{
  "n_layer": 16,
  "d_model": 256,
  "n_head": 4,
  "n_kv_head": 1,
  "head_dim": 64,
  "d_mlp": 1024,
  "vocab_size": 8192,
  "activation": "reglu",
  "norm": "rmsnorm",
  "norm_place": "pre",
  "norm_eps": 1e-06,
  "positions": "rope",
  "rope_base": 10000.0,
  "rope_fraction": 1.0,
  "qk_norm": false,
  "attn_scale": 0.125,
  "bias": "none",
  "tie_embeddings": false,
  "parallel_block": false,
  "init": "trunc",
  "init_std_qkv": 0.0312,
  "init_std_o": 0.00553,
  "init_std_up": 0.0312,
  "init_std_down": 0.00276,
  "init_out_by_depth": true,
  "optimizer": "cautious_adamw",
  "lr": 0.00147,
  "beta1": 0.9,
  "beta2": 0.99,
  "weight_decay": 0.091,
  "lr_head": 0.0204,
  "grad_clip": 0.5,
  "warmup_steps": 307,
  "schedule": "wsd",
  "decay_fraction": 0.752,
  "decay_shape": "pow",
  "final_lr_fraction": 0.02,
  "batch_tokens": 65536,
  "seq_len": 1024,
  "doc_mask": true,
  "train_tokens": 364900000,
  "steps": 5568,
  "dataset": "wikipedia_en"
}
MLP neurons of a small language model. Each row is named by its layer, matrix (down: output weights) and neuron, and shows model dimensions 0-127. Each number is 500 + 25 x the weight over its row's rms, rounded and kept within 0 to 999. Numbers have three digits each. A neuron's up and down rows have the sign that makes its largest values positive.
A block is one neuron, or neurons of one layer that tend to fire together. After each block is what it responds to, as a language model described it from the Wikipedia text at the highest values.

L11.down27:526524501507472501512541533490475495460505465486502486483497479521555537528510499469492473487472519510499521510511475506468514476531509502454496505513552525484494494471516509495510499523497509521511539504488495449470527492525513468505488525491470495551507461471468489525508498463492542486516432497491506489503491523482431527500478481502456527495501526517521528500470434533465505549502
L11.down63:547453453478510475527528497503528494512530526475493512486505540485496488454457475476498508453505512488516484542521497533453529498483534499533521530492479479536482522500513508491447522499524448499522497520485547501528513502482479496534513507476495488560507501492533511516494491492496496503476527497522523505498512515498500522507519555507530504535519465523493505560489460515467517571474
L11.down75:527500541506470494504502511491508537543504522512477458467500464523507487512522466504492472467466516492481500479508495481489524529579548508481477465493513499523538468473499512496531524461498448499518506470502525503516502504449502482519503476454498522510491474497518515538500529503523492493546491485507526478489490513509495565487504543540511481481565503494497498555497482524473492522463
L11.down203:494478531525452547542514515488531504492498518494498494515518506527546506524483498526504527499543506478536472533508519539492503513515479491534483511457500547482505539512524495512483506499518514492506482492530540529519468488451512514523490507505546519527486521495502488514527501494478480560468492486511484467490462481485539508472511567538467468514480454512502504492482478497471511491530
L11.down299:525517480526511465503502500549519447506531528549489514493521481500507474470477535498471499469455482492497483493480476490491508460507483495487491492562513534523491479520504476516506476497481521469456508514496524540525484496503528487529512503500494517500529494516558498468517492511496534516510499493451515521468500514493482505487503476539513515490476482481515485517432496490468482495489
L11.down308:507514521465475522486507537524490518500505499472491473515518532511422477510457491502498535527540504476499502526533517505510451496457517518463471550473492556529489470533546449483534485495528517497457546498514541502483499460497496526513494509507527539499538508499460489513514550463477533512476491473484516470530510495510502475480501480522508492523488532532527516504500461515505513548532
L11.down502:495510517448478488466516469523496509490445471509506530498483533508487475528486507489490503497464529479521495508468498529506531497470485516564483517552379517462509511454489475540489480503497521452517488526503501524529498491460571478539480509497485509486490486508553532488463514522521495524525529507537484509541502498515504518494550545497496509526472495494496469494529468541478484529479
L11.down535:515492462514474516522501493499528473525494505468461485534471493503510532514539497466533479496475528492519530505535507487526491511508512521526497491511491493475530546475479490502455525502530502515515492493517499490521493487492463517513469477503449511488465465482513499502526473541471466498492508452509531476488529551524538516435486473421501517504451482536478460530527507489505509494505
L11.down537:502460472553515480491475507486512531498487472530508516490511516473509507482490522487497446505493486547497529519471522500486524539547520492482554514511494481470489538525496510516521526470489490571508465491530527512449486495518505543505483483508491547538527488499525503504535500503508471485503472515505525567508496499524497486516497526466470507486546473509500465521505456508459547565491
L11.down553:488483518459499454468536473460508482491506522511454527504519476469512560509464487523455451499504471488509534505508524503511491570498541540490463503520535531499476520498471523515479484496519448482473495497516532467477489511497497514548496491521526544490518480500476493501509458469512462489480497495502488510519495500524493515508497499519503465508503506495497555563520520498476479522489
L11.down733:479526470527521516520507487522508531546519498524520540530479496459453506483494491557516522507486503502491495499473487522526473514566520516508497490462523503538482504527479527534484544526515535521533493496511503560525535500554477511522515499470518506474512499510457499490526480537497500479506476505476491484484514510462518540536500502528527520532477448484520532534481450507415503482476
L11.down747:482537495529528468498490537554486499494504515521470542507480519501494511477520478453540453491478494523501483477505527521516525490487556508495500543503476502503483515520508510508552479501529488522506503530504496488521513508507502505527528489520482485503476470508483483494486503479491483544544473517452529528450543532506540495487551564530513485499492500511463461531504487501515535519490
L11.down809:489493511465498458500462492486491447511480461483511531500534527483502455467473508503479471507501485506469490524504474463524494517491465483523485521522522501552511546536531484486457481489496502500499514499449519487468477501447520520496502486506481501516527466506493489483518522501518499484508491506513548535452521468492508542509504513512526519508502482522491453528503499494476517496504
L11.down836:513516510513486496454504519485514535505513503504512503512523498511504528523487458527475517493476499504496490497531500483500446498503521508516480471546526504489477504513474476477523492492519488493489483542540484471511519483499466439510481485479451491539518492514530483497497527474471507495496521527491516501485544496500458502484469492546493492538512475486499489513486460492480498508495
L11.down847:517494493481501498514491531494469505502496492572481513489477471516516491497456527489516505495504510524493502530507504484498497532517514492529487540536503496506508493504475501526526534522503477506510462446528517510498482531538503530492546513504524529545506497481524528462430509539463445535481481511500500532488507515523521462537456473454532463470487480482525551520559501453520506478523
L11.down953:498504467527528518489483485536485524513496447501491472482516531481520509512517451506455494481478524490521514466530489474479492513496523497546486566536505558446496529459465492467503535500548512525519488508540528514530501483471507508498477494454502488526473506457531564494510499547513465491475492495496469501488479490484509510488512537503510515465483493468503504489539515490508493467522
Responds to: Ordinal words after "the" in ranking phrases (the second, 34th, first) plus was/is/not/also right after a subject or auxiliary.

L8.down91:498517502491445487509494502522503494458530471486507490521496472470497534535519544509501501488500516519492503518500480507512473491504485496522490497483627523529484494502523489506523478520524474523522483509468502508469490516493507500513497498506515525475538500495529478484516461478477448456497502518526512497491478472482513503511520455496526471516490518467488508505469456497459484640497
L8.down622:537490539488468483516509497516505516511490487510493513491518493525498491510535511516518487494502494492482507505481525514496488535484524514549482516475573512454499500476491465510482477499530503517514512489489471511487455519479529497484494498494524522498527515467506468482513453503483473500457461526471476492510472523512530494480499479513538448499503539505497510550472513479490492702496
L8.down709:505487496488474479495495475511509483496499499478474523504512529504525506505525487491535507492506501507485504505471523496495489492522536493508486506500542493481524512481522469518489506488505472510484508505502450523494491518463495499456501485476486535499489506515475486482531471520479492506496498496506496503520478497513493488498488495494517459492526511498527512526499476496495477716489
L8.down814:515489517494495500495496484536500515510538472499506527496493525522508491494535480473506495451514496477495473494475482506501493464509520531554494505483571462509535502483487478495496514520504495526472510508483446510494466527450522512482487501497532526530502515518481471465514492491479492503498437505496509498525483478499511489491475486484530446508481521528490536505483491495499460647513
Responds to: The first = of a wiki section heading such as ==Plot== after a blank line, and sometimes a period ending a paragraph just before a break.

L8.down145:439472525507474562538469487549540547516478562519494496495505519499526470489516476471523504495445521490508497531497515516502516545555472498488485539567497489550503505500475513488483509462508507507524506521516461576529459502466464471503485522528527501526498501528509552510462506496525513523524508510521533497495484503500523469510501473535466516519498503506490515511480477470546499503459
L8.down211:529457488481494537473505534480518539507476495497480452492484466474484505499470487549492486460505489456496495488463496496490484502471536467497493519461505501533500528515488542468513519448535487523489513501520491514494438519497497488539479465525488484503509478508502525559480524525534466493546449529496540498515542476511517515495517520485509485508533537499531549494501525529455503511524
L8.down380:499475493493448517495547486516534528536517506529477517495492500477532463462496535558506479484507518490503480467510574479491507505486504504525524528516452519517520483520482533511495498464489499530493485506513515474506476547528478502512554456515488521485497450462513499516472485517492496508531453490486469491518518489489513475548507514511479452490527558508499516522467534511491471536478
L8.down464:484494506500523536501529486503494489516503517509519469462480494532476502472495501519500477510470553510485491459473511471511469491498480526466512490467501540466506549485500462456494498483525528524510481471463517510478497513526515518564455510502489489529489520538532534523473488477502523460517490473523480471500456558474497532477482482504530513492483534490499470511533503510518534520524
Responds to: Capital-letter word pieces inside an all-caps acronym, after its first letter and often before a closing parenthesis, e.g. U-A-E, FC-C, CC-P.

L4.down559:489507481472522494550517519524455457524530494524557517507554509486480510482489499495482453502477527477468503490512487478475475546512490504478511515439573502523522517507479542505479476496505497504498501502505505508519493556513477459501533531524432531454485504537521497508552500550487515473525504496490500485459485492479534502496489521486449526454530555506508529495509483539464504480523
Responds to: The first closing "=" after a Wikipedia section heading title, such as ==History==, ===Semifinals===, or ==Plot==.

L11.down0:466498528518496518476517551483487502519479481505489481500479495513471478515507489504502534462468501486522526540518456470475487490513489475486509517500479534530488512514539531502542507468503452545507529461481542534513473493525488493491473498491472506472534503453448465522492535509502484490529483510472538509536511512518491503546479463554511492505493535508524505533504487551464477537469
L11.down37:518497486476526535510527476510494542472527528492519526551504456512515483480478525482454545517539489500523488476472516522499516511508509474491463511529566528524477524500519521459499522495473479532505488519483516528468462516507526524503526466522475498495498450470473550519540494491505470505504543496501524548476546474496515506503518459513476479507502516467502506521506496519492521476505
L11.down66:505500507466533465500450492517483484486519512465494492471490505468501531492529503518535530477475475521503490515492468515501501493494450498539472502530525504474517517532464495467506511495497510461493475460434498516507512468493491447460488514464526511507515495494520466491480493490487448482515497461529494476484490524427467511513479492507489519498488507491483554468532490497506502402488
L11.down97:479515504463555498479518531492491455465481509489506536494549482467492530460464500465503552510489508466490536523482496514507478506481506472512467478521493499551450550530511484459502492466495502477468490499464493512474465492475508490528505491514468492481496491515489498532443518525465473473469497482525550504497491522487473475476492507495489506487468468469493516470473502568487462500483
L11.down234:488503510482518511544475518496484516489446547464478525501533483497514499529486526525524472489483533490524470493515507506478505502524489475472424509456536476519516497529474502475520511449475556491551511486477518491498538502526435466494524499512487522497498495478508510509490504524464473519507506506520527460497478482509472502519487502502421490467531499478511507478496553532503505527525
L11.down258:461478469473485481451496497523477465468498502445495489516494451521579507514475526514497505506486510525498494517515527480493490501517538474476542551533530515486503526524514517515551503491524537509476450482496511499500492512507522533503488459508470525450515513499496521484492517493492488416561514531486489471497492495517529483490525566499472538519494498504537520521498519534492523551488
L11.down269:455490507515497514498508478495494468480533510490475465510513472507551502440489517468478523503505501504496493532516505494516538509500535455464517513515536521522497524507524512460501505480492512511464465483493501508521485532512504478550490478489474522477491497479486546499509533519470486472546526502529520531467501517446511504506515473532481557513511522484525507508482505520524494522524
L11.down374:496512461479530494518492497486502494461474518517502544533509527464497506469533490470508495470462524523462471493497516481519497546492472480496490476485535471514480530527507566491495496509499521527501507525516558469543496481477500508488509467481495523550543494494502532495549458519476498492443480460469511479468473454537443504487498507500517462470527468496490514483468488491491488515510
L11.down410:466502504468507502506457521553516484439524482500449510515509448502522497497522535512527496468492506520563520468493465496466545478473491466509452457493520503533455514498478516473484509484433520540504496508510514506488525488442509533518565471512510502538496493480514502494493512548484490549519510521498519510476537479465514480508470471463512481474458536472506476468519522448515480489485
L11.down746:537504466521485490563533497481480470503495508468497506475513526529479509466506532531485469489492508479512536462550466535502505538501482479519534529485517523485525493516526467498437478488500526504504502494471544529467469467460463526503545476505479508501558520472509511468541500501518509493454513463491525492490483522516520470503493462522489516508519469517471489524497574479502492549473
L11.down784:468505504499498497431488508478499489534542493484524490522528455501536531520491524493463525534502486488522517527500541497536533517491521485478474500468495538506472527528540460481530504479491485472483472485508512534513448517488505490505507485499479500495493511477507516494508537511523522512507544471502513465436549514495464519511536513457488548526508501475486495515534526557513488521473
L11.down798:524489503448504537499523495502537464470484505503497489446485486501505467490511514492504503484497475482465483483478481493490525497453410522467484463505503550496512509535504528528519510489510507459490495489490496516519491528509523536496538475490489496513502502483478561505489475499479499515514492499489500458504519515483491515545485463497542500538479487473504466476480518522477476497516
L11.down887:476507494468556496455517475485515524522502476504488504507494483504540516473500517474470559526520485526526497515501462496525487532540487469525533505507524540477469523564503489458528482498520518529518477495492454498499476522486512508482523481507499540471513461481475513528527485520517523510518550505504522467458526525487492539509528504505457544547524521481465485472522506535552519570513
L11.down900:540477497484454517548508494471489509556477490524509507499491504476566521489482502465545511502498476488488518554457509487528530517517506515472508511509565519486545516513511523495459518497536508504513515511514518549522484477484496447516516526501513516511496468489544490477468511516520534480531472485527538509508510523508514502523550478540469497546483513532489489521482525463507474510479
L11.down935:466511526518529481478521507472468527493551495509496507526523492493537519467523504528468503519511518542518503538513518509472507514496497484500476480512452532519493542508522494493489476429504491467459464502504490578492504496530512503488524492486477517506510499529528526503485516527517532521518494487519484497487535516470469550480512492470485577491502518464536499510511527483512501494524
L11.down937:478511495478571490442454485535467503537474513543523502528472488502493500520517482507457476511534496527505461519486498500491475539519533507480507514545499484465482495489506533521531503508519543522509471525493489469475511556500538508504526509512471503457512502518442532530446463545510501485525468509514518515525497533538516497466530488531501504462508474513520502497479467506478528541467
Responds to: The token right after an initial capital letter, mostly the second letter of acronyms or the period after an initial, e.g. (N'B'O), D. Jairam, L.A.

L8.down141:464503536462510524523490514500508449475493531513535470472477511511528495504489491514501500496491498480466515515526524478519449517482505499496492500512511492503485526511488493529495496455513493521513510488472467470515484500473464515504498444497506461493508485515589547518488495537492560516524539503474543509458537528515493486501524456499471496512462502535500491509534521474551528521500
L8.down344:514454546541476478504503515515514533463478497489477494505460501546522502486449506443524481508504515480538501479503467494485507478516467510452510482477539508489517449488492503496487467480518485508497512532497515515494464492514516474518498467492476500532519523538479508521515464504540477507497519516511490549493555520529500450467468511457519495500476530497508495507532521504497496623559
L8.down870:504476481556517542528536493536535509489484490537519490470493517501519530489504545535497502530547503488489501525491495521472528553508506522495482476499512481498550474496514468500516520548496502536524505486502506485485496467500473497506503534505460497471478493550493552523517524510543552508492498494493525489472501489458498475496494465506491512458498506464514518540486483503503529552477
L8.down971:554540507505500464495499498454534478511465528490502530507475501500490496518486522487484488541512503480524500524504471496536506510463528478462513475459534477500503562501468508447514494507497502529498521502525483491494506463502509539510531466510474480484488508497507492507503498505462480512465468453514491488494496475523505485518495495498500504459519539466523508528492507500519523508483
Responds to: Prepositions linking a person's role or position to an organization in biographies, such as member of, chairman of, signed with, professor at.

L11.down61:483526533529531501490491503525531503488509525481510487516516520515473472510501500497494487496496505503508499503492527526509489507497486507499535478533537484525482507496491482514506507499482500492508505534485510469503472517475493495463494468494539482513496510480503501505493476500482478473498491487494470476525499499523510463530478491514513454517521482481488510472512531491493537739487
L11.down92:487496499511469493516521515456559528497528513515502526511506525511472503512477525525511469495513494523502474510482541493508478517524537478474480501507580504572479513509501471496478527473497503502520507472501549497545504498533501515521485505500473490450515489484508510441491481466466466521483472469508505491492533509522483474530480490477527460482566495495506519472507524485512491651490
L11.down232:515501493489512474514495484517513488504516527502534482461492511507477493497496492503493493476513486521488502480460507510499524497486474506516481503472602528510494477473487481510503503480482501518473476514494501487477482523451500494498497513466512498475534514468514483460501446544479522490515507493521498494519517487494465508530509493519524502527511502498503510524483508463509499687487
L11.down262:480489497506498489532502508515517517487504494516548522476481503477474497542509494525510476496523495495503510515502490491482516507539491498492482514509518481506525487492508480491478506501533476502491515538498548507522468491466494492527507492505540505468533533504513485504508512485497451484490494499486504493519489505519526507511470522499498491487490472479489502510539510489474498706496
L11.down307:505513507483501505502483504491518516487499494499509494508505508508472508498495495500525474490490514475475494506497520496488478512501501496507495520531635496507511510469492484493499498504487506516482502499512481507495490522486489477491471490501518489538501486518493494491499477503512491496484474491508478476513506490510491468514514485499513463496536522509512521512503516499501500707496
L11.down373:500523494509501498488491510490518536510488480455513511491504501500479488506500499517513485445523479479498512485504508517493469526514520468482519476485519500466483502506509457479512511513527491509548501466491510497513488485491492485511494506502530522528510524526504502494517473517531512453460470516482508518536494476492498472491521517504507472497502494557490467487510532523509461705509
L11.down429:514507502507527519438509483477550526507492468498524493448471536523544514535506555501504473497513488485493504522497498471530520532479527501491499537511570476532435512498490512525492507508517525526475525534520510496496450517475522518490527483471487517506484523488502501517472516490493471490495484496497455516503497475529457512522474470481512487526519514486519509475484496473496513613473
L11.down497:512483481489534431482489525481477536474514488494495558493521489477487489509476502472493493495498518519515492522509529520478506502519493502511510502499499498474482547525506507490473515522453514435529503491497471470483525507450483490467475520531477487501520476459475505499484516517545528520470494517519493517510516481496455451534514501488478501511512468484505464487496455500505466665465
L11.down564:509497515491503507503496489495488500477534513539477498495492476496478524478485512489479508474484502483476479512506516493506498512528522512497502514475553491475503510493473460486468509474521498473488529485474529496486497475512499499537506514505511546481507537502516462477520502526516531484494482518461479474493486484483498481489502471536516490458508528487513534480518515510511476678485
L11.down632:478510511508501465516511506495508515504505497491498494492501509517487460497496498520504516504500504470502484485487517481500489509494506518494531506507502472500488506502482460502485497487492494498513526510529476475494467500510473466506517514482498526493503496487496491526522487487522486495497471501478518480523468481488493525484482548497496450483516501480498499505496495500503514757476
L11.down660:498528495476480498514511508509493480530493494515513488515477471479515503477509494498488493490482505481503484500508496478488533530516476514470505485516570483507492503479495510507501500481505503496479493494507492490502490513495499509527471501511516522506518486485497527482507443463503482495503488508511477464484520529495486459486494505505533490493502509507500515523512506499472514722544
L11.down668:495536545497486514471479490507507528463493531496494472538476495496501496485499535473493474479494486492466503515494487498462506505486483513514468495489618481490521445494510518482534529514500487506489517490497493464514529503515481508460520470521521484505515501475485492513471429533522476528463503504517516462488510495484504496556544472541518475518512552517521541496477547507467505596500
L11.down691:503469501507505535476475502512448484520557533506534467526518520520512500502501514523512505521512508541496491504485498515509523484488502508510476466479579491506469523508492469505524534533464510493450467510494442506491544522474485487510517521476521504523502502511503537536509493464466489526457566518485487497506527516498443506461508495494500556523498491479579492488524474487513499562540
L11.down724:495487500521484525489516498501547475502506478497486506511506500531525498515511501548526486495512512489454512498505546507494506490495495520459439461465568464505515491546490507509518534502499457535532521480496486503524518495479511539531506528534504530490505501555511509505513475522527519533468522506519512469493500483485504475500496517511500475497476509537526505509472500499496521637479
L11.down732:495498484503514486539499505482515519526513497488510501505510467473488506474493502499494504508488484523514452531507525469488491500555527431459510511476535488505522500474541474479504498516503500461496521507519514528468500477535498532497479510507502518494513517499508469469512474494504489510504489503501505518482501502518516479492507531530523501465472482476513478515545512525498535642498
L11.down838:520507513481513490516506501488475511423515535513514451466515520498484481537504505495451475490508469527476520507504480455497500481498484496511463498504622467502492514532508511450522494532468558490518503513501504515485498499497496518484506521504510516462505490521536520487512485476524504484491532531528515500494489518494459520494507488510491510541484430521558522527499499523527518620456
Responds to: The first "=" of a wiki section heading (==History==) right after a blank line ending a previous section; weaker on sentence-final periods.

L8.down156:492484532482493466500533455446509506527502501522492511502518469485460527509526453462487527484481485479517509552520444511512516530489547496484524479514511528482510516533480498510488508453510567517463456490533492491459506511515481552485513489507461501541508436483461481526542525473503500490508497478502488528501520489492514525504512490534500535521545528503545504472522495514484495531490
L8.down225:535504479476509527472498451499465528539518495468531508525516464510479496520567505527533485539517492520480486453473484492503509476535483495502508516483524491519493475490483516498466456512526497485451526470540522492533479539501470497534457543470519525547533516472512497534493488461491502487515509486528508499504456518478538514464525531502480502526474529480455491517491516533494533500421
L8.down605:483508458519524514523481527507502470510504476531500484485477495467498496492487456571483505531530509525521538463495508498459564513515494465533524518455493541513470489509491475487461467499492475494498480495488520525474498519545500503500484480474526476516479506485483462512518489513547517530517489525500504526513527482461498507485516501524504470538514488522493490501472538486488483440535
L8.down963:568511519471506515514532484475475524485475494487537492532509489487506514488498510503443511479485498575512521508533480523488544504482522481497494495495491533472528500471488557487458498466479521490507509517456496458488481531496515488488474488500517498542520509460527482482509496517528519494520485488528520546490519456485503471498492460499504464470513466554505525540497491505492472558508
Responds to: The word right after "is/was (the)" in a Wikipedia opening definition, such as the article in "is a Mexican" or the ordinal/superlative in "was the first", "the largest".

L4.down872:472498479525428504526503507482509543482527496496518507511504495509520476484457482527506510494536507501501488480492517436498536514499500451484540517512444508549476489493497511548474525479498498507481439512515499465483486562506516482482495530509562492516460475475479532508525502472498496487509456540506468487538497488486544451495509498472497497513527508514517469484514478458486525499517
Responds to: Closing capital-letter pieces of all-caps acronyms and abbreviations, such as the M in ICBMs, MC in USMC, N in FIN, often before ) or |.

L4.down920:497494505458434451473524490581523481461488517516502514496519527522532473536492464494495491506467536553521522557493520483491430485456509520485478522479530511483478484490472500515496529461480471491519514515502512450529502485494461509504468528511514498492514515510494519493503494512497502506510521507496484515462503519563509484520520523446494477475516474470544524541476485487500527538490
Responds to: Fires on the token that opens or completes a verb predicate: not after is/was/may, approximately after river is, or a participle ending (Comple-ted, pain-ted).